Part of a small language model's weights: 81.8M parameters, a variant of Adam for these matrices.
MLP neurons of a small language model. Each row is named by its layer, matrix (down: output weights) and neuron, and shows model dimensions 320-511. Each number is 128 + 32 x the weight over its row's rms, rounded and kept within 0 to 255. Numbers have three digits each. A neuron's up and down rows have the sign that makes its largest values positive.
After each neuron's rows, "raises" lists the tokens whose logits its output raises most directly, leaving later layers aside.

L5.down1347:116121135102104137184152135135079150108124154147140132136077108133117148221146188171134111142122123124171100167156110112102087132093131140149133138110126135150126129070137128105116147116139125124098109160102127116137133125097126140148088083183118158124060125160110148121075111140134160089161134133066100140150137118067140114175173130074097080151181156191139143139122111065118126094183194156132145127146160118109138161177048185104113161133106127136160073030128092092136138169144134147056125148107155125116198108102150125212189148144140081114086174138166140139097132168181141109
raises: "amoto", "ito", "atsu", "oya", "ano"

L5.down676:158162124137176139126102112156121174145115218142143107128133190125117125164145083087147124162184136111167093090166155172108138078083143138119124133093112102083095130126127169190143136088139127139103168171089143141073153063098083079200161149125106095156127149161091144100147145125117086147109110092125142123090118155148084105125095115071109149132180152163097132162155134102083147167144171098160171122101133114153150179165116187125118097176126130096128087123149137144134182134121161103101181172115134114088133167132087149092115122092155171167098143150155110132106129183091119168
raises: "f", "-", "h", " of", "l"

L5.down1733:086147140157146148109157114137129128130162163127111060128118111081128185147100135109136121117113096085160153084139085103119095183107113130128130120130076096115167142122121182123142094088101025199085166158127158110130138090145107158076104092104123151103114110158137180133103039157136159158115078230119157105124187144106133141123198109100139180118125135152161138117116144159109157101143139175177083103149098134115116088105126158113163162088091115160219152087103148123145134131084145067102097120147138131160106063182125189097119125084159130151126120110139068199161102148211151130
raises: " gets", " turns", " becomes", " begins", " ends"

L5.down633:109168072130141118129102146162103078161109150137135096162060144153159072163126066156135176134196158094130163090188137112114125117089138079117215138104151157119123131120152120123112092070158118202114140108168084100087143116108142140171155162114127117156113171160116085068120092146130128145107125096110122170179077109083173170122096137101094168089182126166100037101086099170129176153144203135108132142179144145127158112175127114165108158127099072100106149073109207123121132154148118142141094115147133124152156150173034127139147119125078122133072091121082119124155138169133129076
raises: "ist", "ed", "000", "gr", "er"

L5.down1478:143121137165142128088085155123149100157124136167153113112111186137119139200116141105125123139112086152113164075167100101100146097112103151049168087141150103124097133134102134089162148149148069077089157118156103174122138178078180173121092156141106158112197119096103109110051121143132168084116078145126165158140110109121165125097093159078131160090114107129160167119099104117075147151129093121081123115167097111120180078126187105153081077155108111113183120171143106171155202154142125161183085061135105139130086167055110116114100108120074143173145129103127072110161179124065151084
raises: "d", "di", "r", "am", "l"

L5.down199:142098105138041138140147156132121219124156096113179187118103152163123136036139151107117103051125162120153099158167202134110127117104095091098155121145107141151113143161131124099155057149112129128130144195166173109061158141158169079171132097128101010073091120111122073167123079087147137178119151137078137122106122166133172111139102129128094115217089176144121136131157141118208082132180085143133135116125114118103171158138051091124180124092134111138185148105120029097154095090107122137153144163074097073104130094101129113060147121144110145106063104147080171135093058047136170167
raises: "ura", "adi", "ul", "ur", "oons"

L5.down1778:113143155089139086143105185081152116142154141139052141130099141121123112148109083160182106081103102133156105106123103112158117118102177157147132116151155153183127142152139119152117115120069094126144165158120172149100129090105134099190118044137149126176124144173138127147160191094229069110128167198120130167120150153123112221141115150143160087108110113150127084104090136118161132142147123148142173113025096168124102086171170133132125110172137151130114108087165081101155167122152132132160133237147103133138152143155143135082122120074073128098201142137126140155115152120155170116
raises: "ership", "ings", "eries", "ery", " GP"

L5.down1204:129140143106108125179072147075074134134159168169103169094104132146187109146061108165147132142152166184172100128082129055127169092162111097137059154147128097141151170182070187180134147109122127142129103114119119116140164059141143144115116115128103135104158117147125147153201172088119131159101113136129197139133157056103131059144105125104139124083134150110148164129105043142148079179137142079138181111148136123134159100163101117193122129090114130098100102177105152121125124136096146078148093126114146136117149129045191146180144170100093170124190112148122128127113159101114100115
raises: "ounced", "ended", "oted", "ited", "ribed"